Part of a small language model's weights.
Size: 11 layers, width 384, 12 heads of 32, MLP 1536 GELU, vocabulary 8192, 23.4M parameters.
Training: 1150M tokens, 8774 steps.
MLP neurons of a small language model. Each row is named by its layer, matrix (up: input weights) and neuron, and shows model dimensions 128-255. Each number is 128 + 32 x the weight over its row's rms, rounded and kept within 0 to 255. Numbers have three digits each.
A block is one neuron, or neurons of one layer that tend to fire together. After each block is what it responds to, as a language model described it from the Wikipedia text at the highest values.

L2.up218:082141164137125145147142137091179131131060095181191071152135127181136162133109115133101079081154132098114098169145124193135128171090141142106127092163172163161165186162145135154131151124094118153147092105153083122172137145081107157071174081175139134189157086162082110179122159094133111150162086115094138110119089196113191162127101128130158141193112155093129077129165091080087124187169
Four-digit year tokens

L8.up430:086129200118184141091152104128142077127126129143132074162153198151169152125126171097169172059110144098084156064093120096143137088073148120117113082106064085175157179129098161148152157138139143081145146079147137124138134098144167205115089121142108124130128159115125110065078124123085124141090139144188053125136090118089142144140085137126141133130164117132143099085156124119139115167129
L8.up1162:176099161112162103079144100172116138134132113116126087147131111170152068203150150132125164128141093123117101100126153107072218103061098098170094087131142115126098135174128173158151147171134171062138142136106119134112084093144180132152099123145076127176086076096139138120116126104097172181073075161107114138093164168097131164092160131155174172170142111144108102095124130132113153113113
L8.up1287:127134096132132158168101113160165122119147083197081109137176101135149144120152151140146126114113103100117128100123124194159104089142061132155088137125172177105178123177170124152148133092153090116097106127060155124125095165154128084130111105169109174159106107139065114118136169160101108104131205170098107148103198149111086165116120129168103181177125115137149129138062098107127131121184
L8.up1329:082160116105153123093123115120142114147135134141134126143160142179142144143126115125093113097106194120122131145119088144127184028125115151151097146125121121144147137136154095106124141179143121076098097106114109142181144102108146198145106094179154107126102167094151147108083096167050201133061063148083117124138105150129101122067126164136165152135134088095197128101083102129122184135129
Table pipes and numbers

L8.up178:118145133115080129140184133135126165119124095159153155137110095163126157171148081120133175096131107107136090183150157096142159205117099111164127107148164160140150166136164068139171158110109099108107172166137143089134142147148116094163120153078084160141134126224090125124137130131176191144096099158157117132102145152146194126113143115143162190164129130133089134142101134126111140111192
L8.up225:106129093079158153116142116142111122115161109109102158050108127156107088125127159156153186112137106128140086097114106137080237119152065110124140115149152067148175080153120160117204119104115139118097092150108137095123121080123128107054110141133133066092113165131117110150189097135124047156151230103084115139167152082118163147165138125145126121152155100083064131150111157166148118131147
L8.up448:101126157150137148135164112117130122141092092173122178119149145108125135074077120105196118122091132119149105101111113145086128106111082088138104097164157114143153122142076091143123090147175109141078163149170042106100124165106140140123116107083136082084098159177124118158103139148084077134130179112071106109145155129106204121109191131149125137190091136116101172177085165115162173119139
L8.up671:128192196127174128121137140065195103193108183179124166083172130123086154125153135162145113096137140139147140126139157166182111149081119135139126103160125114097074125126142119142186186104111107164149056127099111101163115180102132154181115157141110137126076120102075108142096160117118104089161143091066107112127141097159141191140129201149147131166147143200106110115077088100151136118177
Word-completing pieces

L2.up1155:142111125144118128179152116106137102116139111120131155130121136125094104101058182172124130122126196129129103111174151137144188117066131128120087127104110126157154129140192114103145092141102176201114148157143144136139114143048109062141097157108190120112166114148149167159104154118153145136117171141151100128141113156143119107092117131136185115174094187112153104133148136072175114141066
Sports "of" connector

L7.up12:136158139100111169090120147149159134178160096151154132058138210145079089220109062152177137070143062165139131094131121099074136168089075117149178080141178125137124095084142128174140107196140128074068115145099096105133135095137140137118146149100137132072099072134189143167129112097127085130112151157133180095114160158087093150171116165122116209174173122121130157100152116130090136086129
L7.up58:133126150128080138097163078094138084100202114128122170043120167119154146155114133166149169103116105108178131122100138138068173122113098179099133053136183159170157155143140155168137108142136154152147069123060101099124144100140137087133184146147117125155090133082125173185187137179117103135181155103060150124110094061166112121150110111122145159135203132116103112127105140110141126107140
L7.up216:100091131089088113059134117137152153114150111088097148170162119124129113148141099112157111097091049117117113154213144155112154149124111130152195086079146084217071092081132101149127111095086113063111100128089066090120147119119129130115153184089132035098107118175132125136136152097136108134132128134121080136101223142086122087085116134177153159143144132097176184151096200109125105075173
L7.up302:154163099152107145108169059147103058137154138154129181090130183131131141127121175091094094098145112080147132206161173086147112103135151152157110097131196143141147153201101141162193135165201120102053174137099153078153116107133119119187127166051099055123132107100096071165136128141087058155118092167122060091105111143142064176123130162127138111133163145162117147125106113089116122142167
L7.up335:181201134109150141192162088141158087142139082184107171107087133120136160179130134099121179115077166057107063163113153139143130144090168104187122069143151124144105086204097142125199118168102104200016131164198138109140113116155094109109127160164132168167117128098172149154129105118086128139097074152076125157127093161131174124103134138141124154134124138124097152135138175150157135113125
L7.up417:166164073127096122144110105131128055112122120108122130156134149108196167102133139230065088131126137126114093118155148144126100085105152118061175082112173132113174136148106092159101116183149102148074060159160140089177154133171101105071076090114141135112134079161147127101139113094092136149146152199059124136185165130049128107161136134117123134147122107191115089113136127092107132120114
L7.up477:183184148156085159130110096118122186157136112157137120138134122139110153109085127173137133139087157123157084167135143179107107172096178096160094107180169137167118093109188085111149109095149168120013102119164077115141145095137132104056127154096114133160127173119146195146149189147072131125134032113109117101068087094103139170131080145130136135158204105105146098122105126137152096136110
L7.up614:188166078126131130145152101131126141124167145145139107144103166128133132141093158140142198123095148163131079191148139110141190087121133090145084117150159121118149142151174062143145134092115081135117105119076104122123071115135136116164100129044114168097096159165098177156103167147112180113102114213084071142144117153139172178078065134161136098144165155057159091126100158083094108120089
L7.up641:219155101145146131130155090149172104135145149139135182114142115140169087110141112133167167182125136155104108117126151084136079155088155107035094063139206127153121148167134077127157115112056118088101100173131063134184141120096183120081111191067169169078111192106126181143161189165117094131181097115091104127130151138169158181192110132144139125143142135190124139132119132112154133100112
L7.up697:128129101146110153134137080111180110137087101091083127073113128130098140146076179117147128108100115135187129162131104160092120109088087125138094085170168158103113110138139104105126088144080070176082156168168124072103143165121165185107143080098107144173181124086107171155147094132096142131184131127098150118120119108088112189150097160136117176151117111138135115121088158098182136139200
L7.up718:116175112145098159109138095148081133130086148179085167136137188132117120106146096146160117095143112117169131141073182140160148172140157073174114101121167186147135122142167100121132114111119149105064113174136117101206078156135107111113090182100100183109111189126129094153142122119086164127146108145114119125093106108110130212125155169152122208132114153124191134131201141089148153157139
L7.up738:140157105102110115096160116124122134137136114130118188101127100114082133131092154145135173165093204089239112159106149191176168181079098082145185106177124150136079122136173065180161128170182138154046107125134163156167080103140092096116172175155159126159117174119111126094142130144135151119137102080111144138109144116046150143071132160150151198185185106104170134121081113140174153119169
L7.up933:124138150140047121125149078124129168095202171105120160105122175127119149128076111152155112092063120100140113140132146119098145140104148099116135127184184152135099155178112137152119066150129156085109092117092164114132132203096067128115145187063131140124201154077108173150179147132121212174105121212149057171134121144105113140099141120126122131141185160126208159125079160105183159154129
L7.up966:110100106117127173129144132070121160103106096115145167125150126147094135119115101130205095105130143115158123054190157133159095144146122171110165110161109121178165098099173162166120069183133148168089057187160120132095138108118152173146128098085162145142178165094190114095135125162109060113120098141103148133112135197091116103095078149137138103178150168084143094150090172127132151121165
L7.up1000:152166107156123158165149116153158125133145063040096177118153197150076177138105202124184061129153106112178146022089161129158120121087158146112104143148164094107117088136170077103097123115120130152124096145113082064184134133079143116088144099102171134087124104166205154111161139125127115151132106154075093101184156117073144145074096163152132158170156179145127176158120148086195164154135
L7.up1485:211172189084084170107166060130145137122070116176065136092112075146093148123046109126106194102084094113225127130146172113175165187128114139106153161118130111168136159179086064086141124115102154100068132198189159096105160106131152116127107090094155116170130102170101192102155119124087132103092156122138103127099136134104146066099119134133126194153125124069131155092070087135137122085152
Relational "of" after nouns